Weights of a small transformer language model: 4 heads of 64 (2 for keys and values), RMSNorm before each block.
MLP neurons of a small language model. Each row is named by its layer, matrix (up: input weights; down: output weights) and neuron, and shows model dimensions 128-255. Each number is 500 + 40 x the weight over its row's rms, rounded and kept within 0 to 999. Numbers have three digits each.
A block is one neuron, or neurons of one layer that tend to fire together. After each block is what it responds to, as a language model described it from the Wikipedia text at the highest values.

L3.up166:497473458496435524490435525531454477505533536547561461463485527509478503566550434549460496477460549457529524565546414511535500514542465460489534475474520478559503467486503513455499478535487472467472514488491518522522489467517528459509479467597486463513570526444503498458496516531524514464534488548537515583473486493584487430506487632478452437396510644521526508446456538495507573492495
L3.down166:498533554495522495551520453491530507450442497470500587481502415471533445530517539504447523506493555534479521487431506509514463517476565528491483493506449516499500522477507511539479477543458451538472540510540491471489528544551482466488444548410486503401476476494457461537582505407499450514487481448424455530496504525448508489465444529534502470556512485546521467484519522493514484510617
L3.up201:451462672478557434490464517596545507485506427464567504543482471472483486534516469533455465502520552478505460444499476480499419468527491478443526483498472483480499530567448501523448527524451523476408507442463502508509476538530485536475414478559469467531489560389478467561486548479475540560500448492525497525540464497528530487548457503486441526501538549543478559498524504481548505464540
L3.down201:498507547505530489542469575576569536458483497482460514548448517527489539586519479537497520485527526505541540462425484486492483544509441404499500498476509497486492551472489576507494564480452494482456510521423523534470489534476461528449501436556441549487493502491387450502481542491511478540530514463455488507486455485582571528513528506489530572525506570584417527480533561387524485448567
L3.up260:509531559547470562455451487508481515435479452447579485557534449457458487507527518454453527456505514518549447395474463578492478458423487428514508513468526534481517488551487529486489514523502480449457466494514472492422513449505465498478468503550411435442591558410505458514529445482522577516516492477541540514558507491485497497521476560472477469473464574526468441473451504410581379565490
L3.down260:515511587520503395595567519511520496503564445551550509475487496504518441480490457534484530537540520531529486530483469522424443431516559555493470482450435527468526518433510558555516481522480481460449502435492455564512513517537468488503490463522544524529523499478479412505465589442503463552498517475548558467482384491536541513556447477475496518528457495505493554533466515544503541571618
L3.up514:525548552435522432462503488531490519525554517442558546523469550503484529469554478511483504509552493456493519566486480600543501386529465479478528474494551527557553469461494523488439484540491492504436401465478460505490421521509539494552487468599466531504534522443419429511483524482533575497538491455510493528457484502548493511537450586494463512459480559543507473490463503518541461534438
L3.down514:484446538556470492495470503501477517492497518509499558510424416506474505515529497539492436564494523503503591507517465469507455561540491445445446506460480467498520568467516452477467531484460432531482483452514474475534561531563462532475465503450486632549446463446416527532550486482488587559553494524561490449513463537545518527564400445523557537538480463582476468504541578480529521438485
Description: Counts and quantities. Number words and digits giving counts in prose, often the ending of a split word like e-ight, s-ix, plus some, most, number of.

L2.up308:499473487484535560453539375474525443477561497540545542482505494416522454570445452491474455538486507518496428482506559503538542518532491542483444408448446459565507438540495405456481460545549468458534490548566528506509581415505549491602516554517476518478517472447486469527480524621567502506452454500493535492515467528498507461488490480515529471518493473451412455440538551511535533520551
L2.down308:502526579560540552526487537474498500473500546457491482497484519541519448492549445497524500456507494444544560536453475537507466450480424470517469581547500516451497574470495497453521544529520496521455533535410478539446473549489478492430581439468496493467533566551540474461469487484445459511520544478542487510519502544526506579516483485518501461503488554517506492569475487550491518554464
L2.up385:441564579468464475509503432534522489461528493490469483423508495489528547542477490523500451415429523517436560467550494534434498528490539459474481506519481505461511584509482500457568528521513493503551533637436496531512488477411517408474461526542506490498491499529534538467403452540502463531514515531462417516473479510435527505459506509511475572539443537507540564534544511488485533545506
L2.down385:578458524576539598440541532443528504508443533452565510513489526535489505484538490477473520557487458448485489506503551480593513481512467458478498551485510428490466504457472493507519476522435491510448498561509571519500557493524495552468538477502428503539576468456498562478519505461522537497488500502478570491526506502551499495527553498585518482503508582521461497447449492490496468505510
L2.up398:519582465474510502536418506438524593459511487538580530486544568481542484537490520525513499437534429548568525501567514522493507513488475502482473554507474493483430506472439448508542509456516449571514518451489517530429439472466522492475505446477541431492472489599486467533488460552553480475532493500547455523496541509514518536460499535569512513516476507574438522487549516548469473462514
L2.down398:532452472538490515448542502535545398554550571484430457493459522536511533403497520493526497456570510487538486495481464447523505472430499493591514494543516472503523485525527461494502493493470526459509475560494498555532538519471463539499454549510506502535521472409560432492493537446489506517532444498446516486544436528434563524533498447461526483544490541467544509484440494455534535558466
L2.up488:476526574510471461496628510532476530482533444452483470481479470536573532465501433533450462545484472526497536417521477429495494433524574524526493522490567430488525513527509538448467553566541526515512462492526490516435498501540483456509526471481429541540479495451478495511499567549508538502515553461481519539533455489463537419500526496548492498520499513461417443521534501489443500539455
L2.down488:496547449490557549530420474475524490523481515510527529562487521413445396571574508492556589472461469480526465529493579552572515504444473463487468551493403504489465497501534459555465465459502437425512506545431506503517493468486501516534491490504520513481502478562530452475463487459552473557478498495496508448421538457518467533477524504492553460526510473514519566507493489531548481410529
Description: Final subword of names. Word-final subword pieces closing multi-token proper names and rare words, such as Bharata, Chordata, traviata, Blyleven, Wildcat.

L4.up452:457557517507590496489522483531559483527492541501495509418490585487577477512510487535497499493510458465568551470461572539498423463436466412446457461500508435469558528489510553466432513476377496574468553480488542555528535510529484613480505538525497468492547559435468513514492517475449494470485527443505501450531476497491510501444490492548473519528520480510487510505521493479468469469579
L4.down452:547495505464493493474471537537556537437507428498496507454534531532475495486554522499518515516542500633514462466537475547489516495521535578525601524511429567462466513524525494511467588639534458491517522479494527509502445470437483482441576453458519492506443496512495442557525562446474510461497565482499505502450517502489547476495534485537478571457577536483517549600513458493555513533494
Description: Number and quantifier word endings. Final word pieces that complete numbers, ordinals and quantifiers, as in thirte-en, elevent-h, e-ight, 3r-d, an-other, e-ach, var-ious.

L4.up748:550490496501524549464467510538514464421486557516522514486489571546487560539568451559463519528554498500548491479530512530569513487523447440470471539524515535520532454504514564494482549472554492517526409572553420507455473500519498590600474531503499554472538480452507507534525535556513553486465404569522464446530474549497436459532546506475566487518452488499491513421546440528426475496538
L4.down748:461473518517489468498447463492570548497517538456453481456449496535452513416560461501563500528415443488506544495508558486481495475506468434527472558525519425574446475441481485427485502605513491492539537553527514435555550536478541508481581514539465477522499471482457513538525528487454514464566513546496518546522448504557566486459481548568512499517521493546524476515449568458526469563446
Description: Proper-name final pieces. Final word-piece that completes a multi-token proper name, mostly places, also people and titles, such as Mississaug-a, St. Lou-is, Hertfordsh-ire.

L3.up73:560504511540445491581422475489414540539518557520508548473469461497477490539476579485404448472543509464526461477451500564501521473501512530453538470630504556472548469449501572448468480462489461506496482512532478458512531481432498521557522541549416589549557471545530433533536496496523470510559492375460519596492524488472505458524451441506503501479421514509459510512556492528501493561548
L3.down73:540564464490497522435614483500496510504484547485546514455529502476502544503486474564501468488555599484493533540457531484456437547452450527488538456420478531529508521543424481495491520566541514515440405537443428492440510432496515516528504530479500477440522497517432569510485486478481534463468479484567492435513509449497526540527522486493451472422538484483490510507496409515444498514457
L3.up342:547549510405553531533499534532511458519520433477507470492528500514484475438486557426533471491587557485526451440521536523515546469467529503527522474551512538482572556475492536474468559507488501502519542467541483502523524477506498610485471580439485509499414445488548488543491452492487512474474482501551580462474496516466480491531526427458485558538552458509535468528533452470546429505531
L3.down342:500493460501523440536624471569498552477449562473516493400481494536482513506566516506462550521469504496525463505505460525472513535527517509402498554526463544530501448484529522520470545470488493481375462551471525472522370532524514449560499505521518480472518513495537516499547518479459500513495496465455516462496480502484445443588504499560513566522418539453485518551468502524456481536494
L3.up654:522609489527471542502491494544447436456446471611506534497440589465569527552592566481514532550490584375511525494479483558542523452557500518499488472547508511460462555471475525500505514506500497538484538462448478427503560448463496502548446496476481494501492531484503483542552515485563518479510553481510519555509477481461478508495484421489484444431519504482484476487527512518523531512426
L3.down654:501531481522550482555523502398500499465492527537495489490553487545482484542481548510522498482516421580524427501538491501414561508473533490526519491470594488535484549525517487549528540529470486513501495573548517645506503467417544455471546498509534500489540518505495537548392510439466446536492464500525439480443498517419495530517497545517522460554486478556492538467576545418500429473494
L3.up719:513562458528527521486500525481438444516536510487549500537441574536535471495537479539538441471568427448509514551542523549468582518473489553522500474541465465534507411524485479533537485503447511542566469629587505513506480480458480470547453502522495436471505561484500511503479515491581556483509469468460566532470438492448539518543469510521542491478467532525447491506585472446582514471482
L3.down719:541477440505468521538573495497506548565487489425440523463526529523438496528467531517460504485443465521508552507502520456498511462567477544508519584525542431497500521509503514520523539561485464480526493511537515503535508457470491529478456542458554530484510547510531449523493488518361480472359581521436503452457477456538509476488498464524535512545489516524450514472502478488452460479505
Description: Abbreviation periods. Periods ending abbreviations and initials, such as N. in names or species, Vol., Maj., v., etc., plus some mid-word pieces.

L2.up94:498483552482567442465491533522587517594533521521463414468543500512578467483493513494490503497526486521526523468506507505491464453549468569519548477566496525424557465489549545492459490556494587609503587509475478458485524536478456492373521499515480437551477490409494535484430513536440455461332491483473496493503454513518454521448507455499514541476581481538486507474482547466538516444529
L2.down94:483426457521482478402549562565485471482463612590524448473548475504513543546486485532503485456465460489491493476486576547470489479489517450429440549459497471514514537476446475532567474512450482487522499511485544524469488435488582552493531549521555499501488514492582558442492491447553488464564479541470524516555468514461534518468466532505469435488389452559532535487449489515474461542477
L2.up187:548497468516558538525474474575518495469477558505492511540484496517536526450463478522457484522486462489456570491538573550483525491465434571492494493531449560491493359488502472456480560464509462477554456522509565569515490436428514475507493493513534549461499495456572445476481496470427464474476497497501490490571575510491597558492509432517496482451536489488441538462536433501516499498453
L2.down187:495562504524447439486498408464519506499467565458498533541511583457537420542535553518575506531497473529433469549457508427490442506551528531455428519535473467490473609486510523426505477484547479536456508523499484521549439515456535553512512509515553431531498535501476474541442481494542499527520541552456502487434436521561457544513469501426483473455492524504515473519447519491572517536458
L2.up552:500508578471515482514452485456508506571572550581474406448504541421573407584537502429474474471501429466511482453484534556527510558501462487487482439565581454478474569486616514533470439484477509440475529529489523486466425442435478492498496463503479469489495517477476513515496460550564517558462486476508498496522489470505511539487446520506529515523509582506458521472518487546561615559462
L2.down552:502478504506457542499586479473525537478432432437552557489514492593466569464456534547548489504576537517508551533489513477497538459448581512518477525524453492544470440498431504537474550504555476482549527491479522502530548571470537539506507503484521517531491459513508480503521480509464451438497558472537481504529477504453449579522520448526446481472458454473538498542537508440465464515504
L2.up686:465539422495585507449473510501541513514511498508569307520458542571520504605498497507434457464512472563557492526535475500513480480464549523535454510551544445518496505499508540535508504524508488533506476478512490485546469484487492534535493478528502442442437519476493487530458528474552540545551513581510494556447495387467508501542532467544499509472441569534487458509523516516497514594498
L2.down686:514495517537473496505540428485510448511580472484488566530501506517534504485608470501568457547539498493537504426512554559527489404469491497446464549464535502390487472485425496518508437549475505424501558488488471556537519452498548532485544515500488512513459482542477463537461474497469514484462438494520548491562523535454584477442544472497526549533484546483494557457501479469530528452466
Description: Piece after capital initial. Word pieces or periods right after a lone capital letter beginning a name or word, e.g. H-is, R-ich-ard, J-on, initials like J. and G.

L3.up221:470457508492609505481487487510550526486515462496536493511506542453537485471459473479581529502555539510554522455535435511551520492453523485487459508565531390457468461496460481571499456571476450557544409554516492517518484486518551533496469456453469552456481513486478548447502500473449467516522525556494461460529487512527492546493473513468561478574519512426448462563530474452439474522449
L3.down221:510525429509509487465502535458504481538484520490421497507524440561532551515533547533452411463458460529593493457435526537453488513523463526543524520482476561532539499534535534438490546462473489473474545438508506482494578448443445502516582469501475512515506499478503409497443585536562473475518496463498515535481494517479523560451569472490481502435486557594484516523492544558552543470487
L3.up291:475625562488492550528486439496483543553494483515525487516487500481579499468477516496507500490460488501470492479534413503455543488544452526517492444475503540525418467541509508425530470481438480566542474474496556535534503472440513508540407560489467487502470501468490479516467471516569579604418448458561576481447455524539515452462463472499510471521463477509502567428567494500462514573514
L3.down291:545415437529477474493514547469495468487476535431535485483548447544524526452446509503493502482542500448472444520465562484559470496485506460493512498549434461560524544514471428530519539547546516510471493504465507480511478506509461454502493485446515449478518514509516536536535529507461493501496480473449525472507557513475516486473508482495574471507537481525484498526435529427533476516439
L3.up347:533537525448511554428456545437566515517524519520467453455494434482497464555480523517492529474478443463512560508544486487557561548491457472383522552533501450483519420491466563530430523502449531542529559553484461482466562539517577533515445545478515516562500463551528482539486565526514572500541546489454492509478500542533539523515513475523560411509579502482491469546509405466435544548490
L3.down347:495431475632486507481485515452477449486507451479563502451542495503509500452509473519507449593521481556506445463520499455513490411509481460507584451446475463531461558484519403405561466532529445453483526444508512469516491477546436458463506474515487484484498509490539524486520491521533472510450514510540452499452517510437523530471512491539417540455482497555559468494507630569532519504495
L3.up396:473480489479495481479488452550504469535542492511477500491578485501539460565423509496480514530492432528466518515495453572533529513470485480500498500438479472527529500471512438520495540480401496416482555491476545524475473445525496478457446462492482469518475441531511506437434573548437524481438474498488497528504509507530537452524512469568417480553517440506440494514541525477523572541494
L3.down396:513518488493489464501489509511497530418514550488505579462516463481518569490568417510524486487451479495558542475562501465528510522481446459511464464481520409497486470497491545532523501470559501526541481492476473545486501499503489441593563547496543576531570585470518462521464495529492476487515503492601519504511523515492464531500421437497568471524564528457530447508447521444500461494513
Description: Final word-piece completion. Last sub-word piece that finishes a split proper noun or rare word, often a place or person name, such as Buchare-st, Prades-h, Wodey-ar, Bulak-an.

L2.up115:471454554494463497491607515489508540488536462505509466455509422452496494509512470473479532473517435467421536517423509475468483457491410502498590524434484511523546499419537529484477505485487593529454510475496543511454446507458439469480510528590500499541478483561557490534460575543462520496570521505520531529487574523522525455561536518466510524443539609551564462552546535517466514501523
L2.down115:525555508513500503458566484491526504540495552447487453553495492476500562510483518481498429525481543483512466475457447496544495604466514497506456546492516585481451448585519549574496474564436488529482590541514531500496544465558537500536436552561547443451461477519500500486499464467571480511410464445469549510504505542431468556466501525470491498486531505485473547489498530533535531471465
L2.up167:475524539440547401512590489508416498487481566478526536463505548485570459401524407569465493567478492438394504497492490420473509533482518601420573483568537440455473454526469489513440490485493514470494497467495512456507517517530497488537478530483415471444445515482567552482465485496430508453525519516432541436501533493527543496543519528525480477513500575382530496494596468529408517513392
L2.down167:515520523529461443458502519455554553495506535564483515585486546517539529450510573438489436476531486505548506516430432564565496514489524505502509493527420498483488428546542489552553539529489524511583488541640487436450506472551536557500522502502556547486501484492456477502464385501520524518505505518554520502559507533470492564464469483507481545507445462513460454500514547468601516452633
L2.up555:434505579446523469528576509536500474519464507557479453437626576520501556427436507527454551533550488573376547481559502541604541530480456471422531541562564487513537504464553470539501471485465560565415569520418517566476482498526505436529474501491480457488470453512518497521517513445564576501543548439548524477489578525463506540446493491497517570482520557501468509501501479462503524443518
L2.down555:482546480530407507463380502445498525433452508409510455570428467454499483530519528476463517546496579502536522541472483446467402535506552502542417438498471491517476409507541487473529448519444531494528444453529558496547494519498481551486560464575419522448462512516458429518449498477433518490474427441477604438478504491518439506531475476513440465504507432488498471506564462540524476469466
L2.up657:537581505521528490571505494514587483511512582512423420515521509558514427454490545506538488527454440483451574515535531568501528489516456482522624512546407456548561485505563464521531428425490585381407490495488523467508521497605464482531516489501443465462458457489506394477442527488473510468479480489488530489568507560486505557488476550504484570552488518536534491426482422440530590500564
L2.down657:469465534521536464478586471528492400536471472475518486496452496473466542496513567481497544576471466480513507486430451511434462539544526519511449541513533521455451506468507599528496605532503462496507484477518564539473474485500461574529524545535562513545506536474489532518519450633524468497445548489475430499423536510559522477462512465513513488516484523441512562525525530548404537512461
Description: Second piece after word-initial consonant. Short vowel-led word pieces right after a split word-start letter, mostly d/D or l, such as D-es-ign, l-es-bian, d-em-onstrating, comp-le-ted.

L3.up88:476427477446497480472470441576499526494532494519516519478423466493540472494565455487492513466436455445485486494502488483469500469503477485439483547497552474498446464479483462526522564479480480455488364481432448546548537458498504511541516496535514539552564492487469520474515463476638516499496462448469447495585523539477488495512468526507552497561481466421498493475560499490471469510470
L3.down88:529525431549455467485472460495513437492409481492488552476503485518532430466529467479583522461499472488470534478450488498522445554529482519448473520482461451388515459462512470465570466486573469510507511443453521541533517439515462458502516492473529560466488449519504503528442530559551468512529491498477471579542546580453511511559484451509556476532408521514421581545437438458449549486434
L3.up509:564549490447472512474503477487450545498607570500502483404597490502520501465436433453452503460510489497523511525509539492483459477484508460522504501504489516490533460458504477494491492578517519516491478491475452534458514494519429492480489480553503498505527462530429509584473489500489499457506575597580527427491501587507482500432479508568466508491498542500560480486466545501526517470489
L3.down509:470413506516485468497526476558512490545456530532502495549455480464438521489552546509497482572481514507486517473411431450392482462525481517499466539541511467402532516518462542598522484464528482474500449422504525535480461482526490519480499491457539535516502501477559472524439540541545485542553513427431402522469468496468544413526446462439532463527513525473418530476545498441464496483527
L3.up594:546471499455528527477542495499440484503544516539566437535580416482454578477480451461463564522413513494486470612468514512513498503483529474522490544537474489477525517489521545512538578457478471526428462518477407488531470466537489448473452459474518436541449481457490550507501488514468539545485514521410446520437520508463491461487429500524500457558492473486487502453510462508560462492464
L3.down594:530526526558505508489536552459419545515483603582466509533509505497562460464455499420540463545514496381456524501480503541466462561509509460558485543492488465402482553476517537500514526535525404441533486567482505530484475487530482519491538528572527533461506474523510516433471510492509512499477539515464469547540511474531547479511492451410452492537478490478558449433585508485493507464468
L3.up647:428483500535486519447529503458440509471563473465519472518456517438510501541428494507474547443457497432458540490461537499471521449464485427404493536481542475478528477476494494483494507457573517483535476469568566476517505486515481487504537479490543534511537452474467450542478490455614520503475489386540478441480514485476466473482481500500407472604503598466546522425535522529468512501469
L3.down647:544463494562446436527499537468488488508474492537477506512459451535521447492533465464519472478576488440507442522463522545513519471508530518459516501488501501444491482461515451515550473466470514455494431466429487506472536511497480503509525470505502644529458462528517471512561525514520519516487527561442536543546530540478560521478516450502604469517481468504513548469495496482439527488525
Description: Verb-completing inflection pieces. Final word pieces that complete an inflected verb, mostly past forms, e.g. though-t, sough-t, giv-en, repuls-ed, becom-es.

L4.up342:478441580437497513436486512504460436487481509588531367540483490496524558491531493521515482481498463456432478506523516411513411426517517508493546536535506530514505515451477581559477534515574553532537563474459510548472488474470420460509440461507396483455519480541469498518404456487493526536604515489502522468586451452463434487509467520523501435482510437512480442492503500602499509561558
L4.down342:482513440472529457496508528457533453475501511448511443464464391479488503489549491473483447498444574444587444444481424493500455530509476542532426429487487512427535475433500442450484450505516475524533574509523489458496394517447463513532474477437520533493500514524534535470548510496533468497512501522488464551490501527509501473495550525475469544487463504485489494494490487440439460533515
Description: Second word-piece. Short word pieces that come second in a split word, after one or two initial letters, as in m-il-itary, le-ar-n, h-ar-assment, D-et-roit.

L4.up46:479531493465491466481499462438526388504551526489477503545498447435529515461450464501534543439487496484536444506568522500547492486508514528560472492550467465516464490492494536440494500515522527541527487468541463605562491517460492461444507537546494456488538514476489475471447526577569505501470503487505489461393483490544389438549515450522503520531469547553455456482512460457557504529519
L4.down46:556549470445433514443459477492466513489454490440521511568499493520491445539525448548557573543461470544498454505434506510512473566551555522507511418423479543570541570506528432511587514476485568451581476484439476493534530496505446431500543452503531473525558524498543566525405464521438538502548493563446543457513477515531524504461465464434442488534524475474503496484482454498566540519529
Description: First-name endings before surnames. Final token of a person's given name or middle initial, just before the surname, e.g. Kev-in, Rich-ard, Stev-e, or the period in H.

L2.up245:516502508499492457489478534449480473433502451552465555426509532474536453483551402494562490504481501547439518540490545542480539531575447480496572493508445404558436460507452467560480513482409511543533434489518477571426508564499564469479604459486420490495513431463554519517472501581546569509439511513521491507498545560527532489528501498503526479526487521508498543428412412550459444453500
L2.down245:485465489484561529499521535479514484603538537499576480525479483528438540471471552542502500540520521499499521464560518547461526478435542449470464454514506472455451547530496533534469469483548449426426544513517524468607453495546457473462415505474588469530482493531506548505469564432515482479502491520420467477481485528500493507551482533509582479527562497451506564537568447552516542503448
L2.up343:464554492525524529534492513512459522494460490545478526551480495498524513480457511538528523485490463477474398542488528588527452495532446468481552545574525523461479458446509454516531543554512446403432498482455467472532548419525515544431503436522501542554483471544470514536504510451471534448461565433490469578580515476375530543555497570487531500508454512495502553536517432498480471484405
L2.down343:558444527453422426449542415480506401525512524536528512513540523510538455488490518496490495503489549556538570453446458443507464484520490559602466533473491440507532433429476475503567460513451501539532491502545563488460513544462481543443580543507519538477571547533511489491476524519555553529446520561427485484513565504537423493525476447453456543471513486527509498484535570496508429532541
L2.up428:541473552469515446488566496519513549520474521501519513498487469469526505482496422461528504464410481472411528544480503469466461478479478496467524508450439466517491507550476509507463456550450526505502436454458556531525551522559500506504504438511487440478524489455480468479513482541476490496530527517477476486524502476563497474506524554532474436466515478505606485475505553570524488477472
L2.down428:554515388535473494585531472469502482512481563458499440448474479503521455609545478431457514521526505510478475483441503472513492484474476531514421433497534501470514598489548516494446544561488552486512511488506527459433501500427515504478600500455493481524506500482526568587426483514484486514521515463464543514471491467483459513517442528481505529596554518485477490496521465466471532488491
L2.up630:524465483534521514530493535460496528523496521453501521573456587546513506489458483420513516544492581503520426494444541459493507560454515436516510439489418547535443466523431511515595517522448518456365488486552466521511515541522523493510537485532458504512526485521511507542510459512501548525485501407474500495504520533571429457473522518502533436511524603457498527509484520524443448451466
L2.down630:525547521498563499485495460429504485512450477560463448429526457500502456583482491510530510395580398464523500526481476489478477519544518444442467536570543444521521525499558506541375497501466504557554507439468461542506466509428463464466466547469531494499503477426466521511516523538486486461523479471463495541494483513419521498523485548472493543477480486530436499464491463421560517549499
Description: Word-completing suffix pieces. Final pieces that finish a word split into tokens, strongest on "able" in "notable", also "ed" (describ-ed, start-ed), "ing", "id", "ate".

L2.up49:501514488490534473511529553575510528504473541490573544533509472523507515526489483475427524480473479482518508506506517509490505401512468380529494502481496578474501492571527457410467536546511561504361549506495490479456488485501462500548445471412488473499456508495534419571467535525465523514593450497521556478517455460451502536561504467492462572530562553548501486551495503445433456545479
L2.down49:495491553512501517512424472508546493556460466461502513497458522520499481568447465507525513529463558520518494476441459462464459419490455513497506459507516465522565524493513552531503525488424559518474459489494518522510552498490499476496431520503505463548465481515502462530514460498526512461554499441534510574441488517487558499561532527493496522596507469447412545579549503413496473470471
L2.up590:485518538445525542512468522474484497480488517532525497519429553514542462594489486525448508485487504522527568518462480435496524468496539537532508432447542466462502454492483520453504426477535487480447411522505478436464554478511466514435475486533418543431499505435492545500534519433494601451507452499548488512485435469397481490474494559415383504501530478476464490541458509465524456497495
L2.down590:479523497495474517517487508484507504535470513371441491508576500519462539550459527418511519564549437554510483498478548533403460420425481469486445481454424507530480492486535519489475537563484508529462565485481495491496579536505531519538427480535524462504452423488523452539493438468538503584461521505419576539558509504520517474479537484501547544498474466500493520500522498526448513538534
L2.up732:473536541478530511424568477499534510461383517485514494475493592556451495563538553467466507529538448520542460459503473565454484518547564506506531482456499486533558511555546517468508490492520472477477516481527439517557474494481391534487482493473472507517447514460529486472506478517452584517522501355360470490520477484519469517510561524513459549559508526527507477559483431488519468521500
L2.down732:576509511471488544515485530579541446467490460519460505469482484461474528507470495557551466477485433535500482575473469518560473504420448498414451471511515506506524491536501496467439538486442538544396447500497545538513509468442517504408440483457516482556484454462504440522496490556615519561573480452501548519569391490441578492569560524457500541461467463513447550502481516543494538453455
L2.up764:469496535456490498514549506537598488496457532515479511463528510509469458508540521503425529424558471534515501491526542497485522488496524501453469426474495492484489488441508508485491435513487514473430540565488497522505454538503532547546529517505492494515493639434457425507544512512494489517546507437497492525572468413526524527534524627420526478482499506498468472445537497472460475437543
L2.down764:513482441536588517554494513448480485556470431466490458515473507507482557484496586551540537509534523496458486495437517509522496504532473544457551566528513555462517455565523577486536535499499439580446509443503494578567532473526449485573477405420551484524516444494474569563465498443519544466507373454467524543474563471558466443462476501543517514457545463578476515527516507562570476486555
Description: Word-completing fragments, plus "only". Word pieces that complete a common word split after its first letter or two (m-uch, w-est, W-eb, l-itt-le), plus " only" or " most" right after "the".

L3.up86:499587503449462500540499542540503538541506493510435487570501444553480521433502464515481449519483507445553517586528533468563486499510473552556533492503544515488538486556496553448500513477528452517471464471497458501588441542488513475420522505471557492492511511477573466591487448572572517460515496482514589497502523460445531546453509546489361550456504589504534488491461448443515465478557
L3.down86:473519566494475534476527484498469539576537529504524532494514497532489496468491538475483415492533488531477464524483532505502499461467487483478533469479516493515456519526475501441530467517515407446494484507456498522500556444452522460492464513516508524496540559438498496438567501478489489488523471462507510543386564520492544446509589438449508478524472424481500385440490507589462517539449
L3.up160:500534544419508487557506477484507493449510482517623517568448530513429470531518507551522505499533478370476483494529519515538520529477474591503474411524532509477531437513511495464480520386567485513432457490472505440506520498519527503478549460436527568501496515498526423533477521576547527463514469523498557502500522450509532486550443435442575515567495563432497488555536494452560532447452
L3.down160:540491497545517518485559538544484460493540584489507458503511477566500490418503557508451492486482474459438559479539548503525493481460588560547474523535455503462491509487559526521550502483497489538538539484483511480445491465499469540530482515484469535490454534531473518461530445487485558525512412575481515463485496481493571486440452487556515493483425501493466494501482518480505480491529
L3.up243:489493526517512585508507504556496561520408537556516489497465475453461512469458547507464468522563512482430506478532456423540467474540517495516553544504468506426502528487528506542450481394432468422448482507511459521486484480452501470520539474502452480582574541512471467541459491522567545498453408450502464538492492515522516545448433522559477410456525590526490530545496482473454564447436
L3.down243:497462483453550475442473427394508493492543531483460509503465445424489483472464560460559568566505485497533538505500468543499564509486493498466446485483429535579512402460573453465498504540578454525487490506533507485471493561473602487475446460527528547424429522491509473512551487529527527563519511508475524408517494489427465537479499493438506553454478505466478445575488531468506517547491
L3.up337:463519499547560475505480534461448464467459507485494517464511475554564524476478451571459480507533530437520465470482502497519439459559524526565581508542569454475492498543504445517506510438539544448509398482527513488465498461486478521530469484458522539479481511458466514489466497485534409479532506479588495494456641539553496522527474487486525506493555475517551525517469482414508514468429
L3.down337:522513577515492563551529523492557552458417560500497491433468447494552519554483450452517500474431501566500428553496536504466525505494470499438501477523484584551509505562448524439443515517476482508474498456523458455492487537447489484523433474492449470462490578573558446565486424548468525536444524523468530517474461485410502517501460517564498556479473457500471479482531453543537493510549
Description: Early word-internal fragments. Second sub-word piece of a word split after a one- or two-letter start, often in names: D-h-illon, C-h-arles, D-ro-wned, Ar-s-enal.

L4.up85:474482455477486477544533486460435509425574456515507476478505558467538445521396464536507482383470459411474531458533567470440513425527527428407522543505476521507480442475495516478532538512503491530546435479526526512533479465485502493498485498509490531492566453540468504516524501497574469476491525488482495490500494524411481502582483486553510486496506526447507513433534476458389507489475
L4.down85:476463477551531413412560530549522536548472511520439547441469487485541438493509510547532523495464462471533499568472512502435431548585567479532522488480561501386489532496520470528535445493510503482531482413461504566518560431514450556504481434490537552516458528455505501503523561507523497550477493533500483498411503497430490560496452469488500457471435456473459515451504480506490507478505
Description: Verb-ending completions. Final word-pieces that finish a split verb, mostly past-tense or participle endings in narrative prose, e.g. ow-ed, d-rew, sign-ed, flee-ing.